{"d_model": 640, "positions": "learned", "qk_norm": false, "parallel_block": false, "optimizer": "adam_variant", "lr": 0.00063, "beta1": 0.9, "grad_clip": 2.0, "schedule": "cos", "dataset": "wikipedia_en"}
MLP neurons of a small language model. Each row is named by its layer, matrix (down: output weights) and neuron, and shows model dimensions 490-553. Each number is 128 + 24 x the weight over its row's rms, rounded and kept within 0 to 255.
A block is one neuron, or neurons of one layer that tend to fire together. After each block is what it responds to, as a language model described it from the Wikipedia text at the highest values.

L4.down831 [108 131 111 129 107 123 105 143 107 166 160 106 158 140 141 136  93 102 126 130 119 120 142 170 129 142 150 124 110 127 180 108  94 134 119 137 113 118 151 108 119  70 129 130 140 153 118 151 121 158 146 124 116 143 148 159 130 121 167  75  94 135 200 128]
L4.down1390 [ 94 116 104 135 126 105 146 121  87 106  89 144 121 135 142 145 114  99 158 132 147 127 149  76 135 118 136 111  79 176 168 136 183 110 138  97 139 152 159 174 118 139 128 105 118 110 143 162  97 149 137 123 129 123 164 128 117 146 126 131 114 108 122 117]
L4.down1755 [144 149 139 141 144  74 112 125 127 105 154  90 135 184 121  87 174 151 116 143 138 115 104  79 114 167 117 108 150 122 122 164 118  67 131 139 161 152 136 174  94 133 149 121 117 107 129 104 114 126 130 115 149 129 100 105 144 157 117 116 128 120 137 102]
L4.down1794 [135 142 132 102 134 101 104 157 126 158 100 144 110 140 142 137 142  97 108 145 121  86 150 125 145 141 174 159 111 149 141 142 103 134 170 117 119 139 101 144 158  87 112 141 125 129 129 133 110 158 117 163 143 131 109 132 121 128 180 140 118 133 149 117]
Tokens starting a new sentence or clause's subject noun phrase, often surname pieces (Drury, Allen, Garcia) or nouns like film, groups.

L5.down123 [153 137 140 134 112 131 139 156 131 134 136  96 160 130 131  98 131 167 114 102 146 182 113  85  98 145 113  96 102 147 139  90 159 155 149 156 144 142 157 145 153 108  66 149 127 118 112 123 130  79 203 108 120 115 128 104 118 174 131 116 151 108 117  92]
L5.down125 [ 92  95  87 153 126 113 153 117  99 151 140  83 153  90 131 162 161 145 118 121 118 137 146 119 133 131 118 147 114 153  87 110 156 105 171 121 118 118  91  84 100 138  90 112 136 156  96 108 160 150 110  86  90 131 182 143 134 125 170 148 114 118 123 128]
L5.down286 [139 144 134 140 128 133 107 113 145 150  85 123 155  90 135 120 124 143 136 123 102 109 113 148 137 142 140 138 124  99 145 100 165 141 171 114 141 174 127 134 132 113  39 115  98 153  94 100 142 118 143  98  80 118 144 129 135 126 117  94 125 129  64 145]
L5.down335 [148 133 210 113 146 171 139 162 141 134 139 138 116 150 143 149 144 109 139 136 122 105 191 112 120 124 118 137 100 122 118  92 127 124  96 152 159 103 149 100 111 137 143 166 146 110 100 157 103 138  97 178 156 143 116 137  96 113 123 106 145 112 145 136]
L5.down374 [166 112 142 143 123 161 117 104 109 113 135 111 150 128 117 145 162 110 142  99 113  86 115 167 110  95 113 120 139 114 120 127 131 127 125 177 111  98 138 112 125 148 134  88 153 147 134 120  70 117 120  99 154  97 133 165 106  98 132 102 103 175 181 117]
L5.down623 [129  98 139 138 174 128 138  75 146 149 122 121 126 128 102 127 110 153  88 150 156 163 123 165  96 111 122 138 140 113 143 108 135  93  79 145 127 130 109 120 133 126 107  96 158 185 105 159  96 112 133 125 156 144 129 128 114 100 117 122 150 128 136 118]
L5.down1040 [141 122 117 103 157 119 135 131 133 143 119  85 140  97 170 125 108 150 148 103 140 159 110 160 109 105  92 109 125 123 120 132 112 188 153  97 164 176 144 173 131 122 128  90 104 124 111 142 100  97 101 100 155  98 163 128 131 130 117 120 140  99 124 129]
L5.down1118 [100 130 139 112  99 139 129 105 148 113 145  95  94 138  98  83 121 138 123  97 137 138 141 132 113 122 127 153 138 112 110  87 156 113 112 129 181 114  94 169 138 132 142 128 132 135 127  90 135 132 124 138 135  76  94 107 119 181  66 102 172 156 115 134]
L5.down1328 [ 95 132 106 173 121  72 115 106 128 167 127 147 145 114 115  89 118 137 148 113 135 127 158 146 119 166 149 138  66 132 133 113 101 134 106 171 135 151 148 142 175 128 114 149 113 144 136 126 126  89 152  88  92 139 130 122  82 143  61  71 149 105 129 127]
L5.down1372 [127 108 148 111 138 113 111 158 103 140 109 154 111 104 159 105 131 161 158  77 145 151 132 111 159 142 172 183 106 104 140 137 160 126 133 144 153  88 129 160 175 129 134 143 140 118 131 152 120 127 162 111 106 142 151 135 187  80 146 161 144  87 161  98]
L5.down1481 [148 102 120 138 109 140 144 193 134 158 119 127  96 129 144 139 168 118 153 135 140  87 145 144 129 133 122 109 151  50 145 109 113 120  96  87  98 120 126 148 130  52 148 133 120 171 158 143 131 162  96 111 114 104 126  99  86 157 112 151 112 122 165 116]
L5.down1557 [149 139 184  98 149 112  97 112  99 109 110 107 136  75 166 144 104 142 137 127  58 117 123 129 121 151 148 136 136 136 104 109 121 128 105 150 190 111 109 125 165 137  90 145  82 126  90 152 147 142 109 199 148 165 144  88 159 128 143  72  99 155 141 126]
L5.down1623 [116 200 154 129 139 114  56 110 111 148 100 154 142  80 179 106 159 112 129 126 171 136 131 111 121 106 158  88 114 147 150 152 140 129  87 149 132 139 152 141 138 128 121 129  77  57 137 136 134 120  96 152 133 125 100 124 115 117 131 136 134 149 131 153]
L5.down1624 [139 113 116 169 132  44 111 128 127 139 127 163 137 117 132 123 146 115 151  93 108 133 165 141 119 125 127 165 122 131 156 125 164 112 129 141 144 158 126 107 127  85 107 123 102 130 108 128  61 165 168  95 110 108 104 126  95  94  97 132 155 139 148 140]
L5.down1843 [119 119 150 129 102  88 142 125 146 113 124  96 165 100 138 113 148 125 116 143 136 121  74 127 157 128  93  97 134 147 116 130 131 119 186 161 165 149 145 135 131 179 103 146 102 149 135  83 167 129  86  83 167 146 143 110 128 172  95 132 145 132 141 131]
L5.down2262 [129 155 136  88 118 154 107 122 109 128 114 126 122 143 133  85 125 109 148 128 119 100 136 169 131 131 105 163 109 144 115 141 150  95 164 130  91 102 100 180 125 110  99  88 102 120 103 117  96  94 137 106 105 110 122 138 138 128 137 143 124 135 149 119]
Tokens that open a word that continues in the next token, mostly apostrophes in contractions (I'm, didn't, I've) and verb stems after "to" (to ra-ise, to exp-and, to su-cceed).

L5.down14 [118 130 138 134 136 171 122 134 139 129 107 115 126 122 136 104 163  97 102 132 133 125 125 155 118 160 101 117 116 122 151 115 131  90 114 138 138 124 138 127 144 139 121 131 137 136 186 116  93 134 124  86 106 130 130 135 112 141 112 125 128 123 130 154]
L5.down210 [157 135 108 137 126 161 153  79 153  99 133 144 143 164 101 160 141 124 126 119 124 108 121 145 139 150  59 111  91 149  82 144 138  97 114 105 103 121 123 147 139 116 136 123 163 127 117  99 121 140 137 159 165 124 126 152 109 109 142 113 103 158 147 113]
L5.down343 [135 123 136  86 131 146 144  81 158 168 104 117 159 159 111 132 127 126  97 114 126 151  76 107 107 118 132 103 167  71 122 172  97 170 123 116 112 146  78 134 118  95 146  70 124 147  99 114 164 152  95 173 165 109 103  99 105 136 128 127 103 111 149 142]
L5.down346 [ 87  84 165 100 122 142  94 123  98 159 152 136 133 130 120  77 127 127 146  95 135 155  87 148 165 144 108 131 131 101  78 163 135 147 128 126 153 113 148 103 111 170 140 115 140 136 131 142 107 104  83  99  85 133 129 168 124 186 119 137 108 120 100 141]
L5.down642 [ 82 132  94 142 116 138 112 117 145  96 169 154  75 143 165 138 115  96  75  97 147 134 118  87 106  99  97 131 155 151  87 165 135  98 127 161 112 111 149 122 152 113 118 114 146 147 131 108 146 157  78 110  88 173 146 119 161 166 144 157 119 189 150 105]
L5.down651 [104  91 152  81 157 142 106 102  99 148 119 154 129 122 165 146 115 125  97 131  93 122 133 137 142 137 117 144 158 160 114 107 138 166 117 150 118 141 152 122 162 128 140  82 123 115 162  71 111  89 148 144 114 146 107 120 108 172 139 103 166 128 135  96]
L5.down838 [102 122 134  95 105 130 144 147 152 147  65 123 120 149 149 140 115 132 120 149 110 140 119 125 175 131 135 109 131 120 141 152 112 151 133  65 139 109 119 104 126 111 145 133 133 103 113 126 172 145 154 154 115 119 108 141 175 114 141 132 127 104  99 137]
L5.down1011 [107  94  76 159 131 116 108  99 138 141 122 114 129 142  94 108 138  79 152 157 102 120 170 126 101 135  62  98 138  96 123 154 170  74 127 117 127 119 152 152 105  95 138 143 171 138  93 102 162 118 126 140 162 138 132 137 159 137 156 180 135 144 143 151]
L5.down1058 [144 153 122 146 151 117 144 118 150 115 170 144 155 134  71  91 142 157 119 193  87 112 137 138 133 126 139 117 132 135 170 123 143 148 154 109 105 110 113  78 112 117 105 145  76 156 114 100 144 136 178 118 119 150 164 126 155 196 150  98 132 121 145 145]
L5.down1155 [169  75 127 112 125 123 153 146 157 193  93 143 129 125 103 122 141 145 114 137  99 148 123 117 156 105 145 142 165 102 122 163 115 138 130 145 122 111 133  97 105 135 193  99 132 113 103 139 108 135 160 118  83 130 139 130 139 109 165 126 119 122 111 106]
L5.down1165 [168 136 136 143  86 129 165 124 136 141 123 130 180 101 158 134 146 118 118 108 101 156 142 115 151 160  98 123 101 118 129 118 131 115 134 136 126 115 121 130  84 107 109 107 157 162 126  95 121 167  89 114 161 184 119 138 114 180  95 136 122 142 146 117]
L5.down1218 [149 101 142 133 149 118  60 142 136 131 126 125 102 127 101 111 131 163 114 154  99 142 158 143 129 109 109 140  97 100 150 174 133 129 137 138 111 128 141 140  74 107  94  91 142 131 101 169 134 117 122 121 139 108 124 111 141 130 158 137 138 127 133 157]
L5.down1441 [160  93 154 138 142  94 119  97 111  70 120  98 130 157 117 149 114 126 130 158 113 166 148  92 126 167 156 113 121 129 135 156 174 114 108 142 111 130 162 115  89 141 119  96 136 107  72 127  95 107 140 119 119  90 150 139  82  73 138  97 144 133 107 166]
L5.down1580 [108 147 149 126 125  95 128 158 138 134 119 155 105  96 143 129 107 107 112 131 122 112 121 134 130 171 115 130 144 141 140  84 163 112 155  81 131 163 118 111 200 105 123 154 137 130 103 155 153  78 132 141  88 194 133 119 157 140 123 145 211 104 158  82]
L5.down1652 [134  86 164 103 122 103  96 147 152 133 112 132 122 104 111 135  90 138 162  97 125 124 127 156 145 164 150 113 142 145 104 124 131  91 106 140 136  94 116 156 116 167 118 127 104 132 125 137 125 103 140 123 101 149 105 110 124 117 148 129 132 103 119 122]
L5.down2284 [131 149 143 135 145 162 111 144 195 145 125 104 122 144 115 142 155 148  98 143 133 146  95 151 104 129 114 136 118 127 101 121 140 162 113 133 106 113 107 125  97 118 126 120 139 109 118 132  83 143 111  73 130 144 122 159 134 124 127 186 139 130 128 129]
Item numbers at the start of a line in numbered lists and table rows, such as 12. in track listings or | 39 | in tables; weaker on scattered word fragments.

L2.down1088 [ 96 119 141 142  81 121  85 167 152 107 141 131 110 141 117 135 150 158  97 122  73 136 133 105 125 135  66 139 210 165 138 118 125 149 119 143 126 139 135 119  88 113 151 138 128 166 174 101 140 182 113 156 128  82 132 135 143 114 142 130 156 151 138 119]
Conjunctions, prepositions and mid-word pieces inside physical descriptions of buildings, organisms or objects, e.g. porch with, spherical or, faca-des.

L2.down45 [102 129 108 135 146  65 159  89 130 118 172 180 103 141 119 103  94 150  57 178 149 136 175 116 131 120 134 138 106 154 148 118 120 100 123 137 162 117 133 133  64 142 143 124 110 129 120 142 130 174 101 119 136 154 117 108 134  94  89 146  77 144 110 123]
Past participles in passive constructions after is/was/be/been, usually followed by by, in or to: obtained, broken, recovered, seen.

L2.down1582 [113  68 111 125 135 156 101 108 125 175 117 127 150 126 159 144 148 162 124 117 138 114 107 114 160 138 134 119 119 116 129  95 106 152 139 124 126  97 137 136 109  92 165 135 115 170 122 109 104 150 103 159 141 156 161 140 129 131 119  97 148 131 125 149]
Base-form verbs, or their word pieces, right after infinitive to or a modal: to collect, can be, en-act, dist-ingu-ish.

L4.down1048 [151 137 119 136 131 157 165  95 171 132 124 116 126 142 104  89 141 181 110 105 128 145 127 160 190 159 176 185 113 134 100 120 114 124 129 136 110 118  83 135 156 149 113  95 168 115 122  83  88 105 169 157 119 121  93 125  87 168 106 107 123 107 176 164]
L4.down1149 [109 169 126 151 147 117 102 116 115 102 132  99  95 156 143  80 146 163 128 125  95 125 113 116 127  96 123 139 119 128 117 168 112 123 102 115  87 144 100  94 145 134 121 114 110 115 121 131 112 102 120 156 132 119 109 113 105 103 105  94 121 108  91 148]
L4.down1185 [135 153 152 121 171  90 138 100 140 117 103 169 144 154 144 134 135 182  93 152 135 133 127 155 114 113 140 136 170 117  61 136 121 123 101 117 136 120 157 164 120 141 152 130 134 159 114 110 105 121 215 117 134 155 133 106 142 191 122  94 178 135 107 134]
L4.down1415 [125 138 138 107 127 123 120 128 152 141 147 115 146 146 175 132 133 144 113 130 145 130 155 141 128 140 135 125 141 121 120 128 152 115 125  85 154 110  94 105 138 103  96 106 139 117 159 152 159 140 109  88 163 118  79 116 127 123 106 157 107 147  95 137]
The article "an" (or "An") opening a noun phrase, often after "is", "was", or "as" in definitional sentences, such as "was an operational variant", "as an independent"; weaker on "such", "of", "based", "turned".

L5.down226 [134 109 133 112 121 154 140 129 121 183 135  85 166  99 123  79 143 108  84 145 118 118 119 135 116  88 155 102 124 113 102 114 100 129 123 167 121 135 101 109 114 107 111 143 106 109  64  84 109 179 143 139 171 113 139 134  74 166 127 131  87 153 151 132]
L5.down496 [180 117 184  78 101 129 110 115 134 140 144 115 177 129 140 127 138 127 156 103 119  95 126 148  97 181 110  96 113 166 136 138 120 118 130 151 122 140 138 136  96 141  80 165 120 113 103  90 133 123 180 159 175  94 104 138 132 138  88 125 129 143 152 135]
L5.down621 [146 139 127 134 152 125 104 148 182 108 120 128 127 108 117 178 105 120 142 130 151 120 156 126 145 122 174 165 123 131 114 181  92 131 119 118 140 136 123 154 100 107 197 145 138 145 156 128  87 118 132 148 154 178 117  69 166 135 128 145 115 104 113 124]
L5.down1212 [132 115 116 132 141 111 123 108 117 127 101 177  88 125 124 102 113 134 158 141 123 142 125 114 100 139 110 125 118 140 128 118 158 107  94 147 141 124  70 104 112 133 166  89 111 118 112 112  89 154 175 131 151 152 127 115 145 156 114  76 128 135 126 116]
L5.down1248 [ 91 116 145 117 112 124  82 113  94 117 105 137 151 127  98 144 143 125 125 107 129 140  97 151 116 145 111  89 106 135 137 138 115 142  88  98 105  89 148 108 110 132 134 101 126 106 175 118  92 185 153 100 157 116 120 123 128 114 140 146 110 117 145 162]
L5.down1263 [130 133 122 133 133  84  71  83 105  92 110 132 111 140 129 155  99 103 183 125 129 150 116  93 109 139 109 106 117 145 125 149 102 136 112  63  87 104 107 128 143  92 165 107 150 107 134 126 114 145 188 129 127 142 150 139 123 133 128 143  78  95 119 124]
L5.down1361 [131 113 140 161 127 158 117 105  98  86 140 166  95 137 126 153 121 144 136 152 166 105 154 149 117 153 168 133 112 135 156  92 123 141 153 107 142 108 118 188 130 133 116 117 143 133 161 134  68 112 154 122  97  79  98 120 124 166  91 126 112 162 100 147]
L5.down1594 [126 187 108  90 123 173 108 132 118 140 146 124 154 147 157 126 131  79 122 103 126 125 145 104 113 137  85 145  58 180 140 147 113 110 131  68  93 126 110  98 132 112  92 149 127 128 170 119 162 120  93 119 113 115 100 130  71 132 132 144  72 122  82  68]
L5.down1706 [ 96 123 142  98  97 150  79 123 105 121 137 156 143 135 116 129 138 129 136 178 133 123 106 105 137 147 125 128 131 110  59 129 120 115 120 167 126 173 121 110  95 155  93 112 156  84 143 108 159 127 120 120 127 173  90 130 131 125 126 133 104 150  84 128]
L5.down1798 [133 179 133  98 123 106 129 105 125 116 100  92  96 142 128 155  86 148 135 120 141 101 122 118  80 144  62 116  98 182 124 124 122  94 142 105  97 208 156 143 120 137 114 168 136 120 177 140 130 126  95 129 104 109 119 130  94 104  69  97 161  94  95  81]
L5.down1942 [ 99 128 111 132 148 126 132 140  69 110 146 142 145  86 120 147 152 109 130 112 153 111 145 136 132 163 141 119 128 123 177 138 169 108 127  90  94 126 113 175 144 126 134 133 117 115 114 132 135 143 100 141 120 149  95 141 105 165  87 125 114 145 106 116]
L5.down1976 [126 146 116 111 119 134  98 115 114 113 150 140 140 106 117 111 107 105 132 142 122 113 144 166 111 131 111 131 142 126  88 135 123 125 133 119 140 108 130 146  77 118  94 107 144 129  81 131 119 136 114 146 137 100 139 139 136 125 102  77 131 112 138 126]
L5.down2018 [105 137  90 111 149 110  90 158 131 118 114 115  94  85 102 105  97 129 134 150 122 131 117 113 132 109 126 108 114 131 106  85 126  83 121 121  95 110 103 111 145 115 135 131 159 150 138 137 105 152 106 135 129 112 104 112 140 112 110 121 145 143 118 118]
L5.down2168 [147 138 170 101  89 132 122 178 114 123 109  62 111 117 164  90 100 135 136 102 172 104  72 129  91 148 142 138 104 137 104  97 100 140 125 148 159 115 116 125 180 127 154 139 137 134 160 134 120 136 122 146 161 119 117  99 169 101 122 121 160 144 162 121]
L5.down2529 [134 133 124 138 112 120  90 130 151 112 132 138 118 149 156 142 123 142 133 167 112 160 164  99  75 134 136 120 106 142 124 170 143  78 118 132 122 128 108 116 152 157 133  88 172 155 119 107 124 164 109 164  92 135 130  84 115 127 153 118 113 108 119 110]
L5.down2547 [125 154  92 107  98 133 122 142  96 129 140 129 167 135 111 115  97  92 111 159 164 125 129 136 128  92 119 125 103 119 130 129 141 112 131 132 145 129  95 135 111 164 121 158 153  92 157 115 165 135  91 117 168 119  98 129 131 128  88 123 135 108  81 140]
Past participles and other verb forms that come after is/was/be or a comma, usually passive and followed by by/to/in/as, such as known as, produced by, located in.

L4.down900 [123 145 119 129 103 128 123 128 117 147 148 165 154 109 145 155 145 114 117 114 167 117 160 139 119 142 116 126 113  95 161  92 150 112 136 144 140 106 145 114 105 162 112 107 108 146 152 145 143  86 130 116 128 131 146  77  69 137 174 132 122 145 106 137]
L4.down1060 [143 123 124 113 113 122  97 127 157 113 154 174 133  92 142 140 137 156 113 152 117 173  98 190 100 153 138 117 110  96 142 116 125  94 110 169  90 139 126 113 112 128 108 105 113 166 117 121 140 101 122 100 120 160 143 136 113 135 101 109  95 141 129 143]
L4.down1552 [126 106 138 123  88 146 112 164 117 127 131 138  95 123 129 121 140  83 122 135 133 130 150 118 137  74  99 118 101 122 106 108 170  98 132 148 132 141 127 150 130 121 146 176 117 154 138 111 127  93 121 119 103 149 124 127 131 126 116 125 132 152 121 166]
L4.down2174 [147 142 123 126  77 161 129 117 116 142 165 103 130 158 124 104 147 143 129  84 146 166  90 144  87 115 133 117 117 104 141 106 114 147 138 173 111 122 123 131 122 121  88 118 167 162 122 147 149 100  85 111 149 146 143 126 103 126  97 111 150 135 153 142]
The first piece of a main verb split into pieces, right after its subject pronoun or noun, as in real(ized), att(ained), inv(ites), decl(ares).

L5.down27 [132 171 116  95 163 117 101 103 158 108 119 171  98 155 145 122 110 157 152 108 156 173 126 131 129 151 153 116 118 107 194 106 124 140 101 179 118 128 139 121 102 139 113 144 140 150 126 140 145 111 121  94 110 101 137 122 134 138  96  95 118 162 118 113]
L5.down161 [105 126 114 151 107 143 139 172 103 139  84 155 148 131 151 118 109 121 156  72 150  93 144 162 114 193 164 157 125 145 134 134 117 143 104 139 106 116 126 121 116  86  46 153 141  97 119 167 111 124 137  97 116 114 109  95 144 159 114 132 163 120 122 137]
L5.down174 [133 182  86 157 113 135  84  96  91 136 128  77 158 129 143 114 151 134 127 113 139  80 172 112 151 115 104 119 144 122 114  84 137 134 128 155  96 124 127 128 142 122  89 101 144 110 144 116 125 149 107 125 125 115 143 155  90 107 117 152 106 142  97 120]
L5.down302 [132 110 107 108 137 127 156 125 135 126 120 106 119 127 131  85  81 110 115  98 150 138 122 112 118 147 102 118 139 126 147 151 147 163 115  85  97 139 142 126 131 124 165 122 137 123 114 142 105 117 106 145 118 138 110 129 131 133 156 135 129 136 103  78]
L5.down501 [ 91 101 131 130 139  79 148 128 138 125 103 123 161 137 100 144 121 125 170 102 147 160 129 128 148 148 146 112  92 144 130 152 120 168 145 154 135 132 166  99 142 103 127 134  86 124 125 139  94 138 180 158 139 102 138 136 124 112 165 124 114 100 138 134]
L5.down681 [141 132 131 154 168 154 128 173 134 160 119 136 134 139 182 125  85 121 144 114 100 106  97 160 165 116 162 150 139 102 131 175 125 145 126 119 133 145 155 111  83 129 123 185 139 107 126 131 101 129  82 162 143 138  91 121 120 138 140 131 106 141 127 125]
L5.down1036 [110 134 131 113 161 125 138 117  80  72 108  88 135 165 163 137  88 133 139  94 159 169  85  76 119 152 124 123 131 144 171  89 133 159 127 172 116 110 138 148 124 124 134 105 119 137 172 166 123 101 157 105 119 141 144 125 153 150 144 108 111 133  85 131]
L5.down1127 [117 119 113  93  93 106 127 116 102 131 132 146 164 124 165 100 157 135  98 144 185 102 126 116 116 168 145 116 104 107 185  75  95 107 135 134 152  61 157 146 148 130  92 124 141 133 160 141 120  99  98 104  93 128 170 121 114  89 120 149 145 133 126 138]
L5.down1269 [111 126 107 141 156 139 114 103 131 146 124 110 131 122 148 120 147 149 103 135 190  72 116 184 107 138 112  98 106 137 147 138  84 123 121 128 120 166  78 106 159 127  99 160 135 160 138  90 136 127 130 145 142 108 163 140 157 101  88 137 136 144 142 139]
L5.down1550 [128  88 131 118 148  78 109 140  95 125 128 115 135 145 114  88  83 144 149 137 113 166 138 137 102 157 121 144 125  97 201 125 112 153 105 134  78 120 138 128  90 153 137 170 148 187 142 104 116 119 119 121 132 135 151 171 156 153 121 135 107 106 179 142]
L5.down1553 [111  93 127 157 131 116 144 128 116  91 137 106 123 149 109 119  86  84 115 105  93 104  96  85 134 150 133 121 121 134 147 142 144 133 143 112 117 118 161 154 146  79 164 127 148 134 138 104 140 134  84  99 185 150 143 153 143 112 168 123  98 158 163  97]
L5.down1622 [ 93 120 131 115 108 171 143 196  92 104 154 157 133 103 141 138  90 163 141 139 139 127 144 165 111 116 161 127 119 111 156 163 129 132 184 150 119 142 115 159  98 131  94 140 143 125 108 118 103 130 124 119 176  96 105 152  92 171 117  86  92 109 139 136]
L5.down2121 [132 148 116 115 172 113  98 160 111 120 109 130 158 120 124 167 114 108 128  98 149 104 127 128 140  71 141 134 183 114 121 138 113 156 144 137 117  98 175 115  70 104 114 101 119 121 133 114 138 139 105  99 124 113 124 146 107 123 151 107  89 168 147 125]
L5.down2295 [106 159 121 153 129 132 143 139 134 105  91 106 109 149 169 162  87 143 138 101 130 179 178 168 120 164 147 130 152 132 180  74 185 133 162 145 102 127 140 142 115 155  92 131 120 137 131 130 126 119 122 148 120 147 162 143 143 114 152 113 111 118 134 113]
L5.down2442 [134 111 153 135 100 147 159 180 107 106  88 173  87 124 154 159 151 132 127 115 124 153 127 140 118 164 156 133 103 120 104 132 132 134 178 106 139 180 128 146 161 119  98 136 107 104 126 108 116 129 124 144 145 137 120 132 163 168 110  84 160 138 153 146]
L5.down2539 [114 135 138 138  87 122  66 122 108 105 134 120 127 106 115 115 131 154 150 134 141 118 160 131 126 146 136 122 116  99 172 113 137 127 116 161 103 119 149 113 152  84 137 147 102 165 120 140 133 111 121 144 164 160 128 136 124 116  79 120 103 125 114 122]
Fires on the last token of a clause's subject just before its verb, e.g. surname endings (McDaid, Farmer), relative which/that/who, pronouns it/he.

L2.down2062 [113 134 122 131 144 104 159 115 111 111 104 103 131 100 127 148 107 125 124 125 174 122 181 119 137 151 187 120 128 157  94 166 149 123 102 111 143 113 159 116  99 141 140 143 137  66 149  95 120 120 154 148 162 109 160 118 133 118  89 127 127 135  93 144]
Infinitive "to" right before its verb (forced to, began to, seems to), plus which/who and plural subject nouns (people, consumers) awaiting a verb.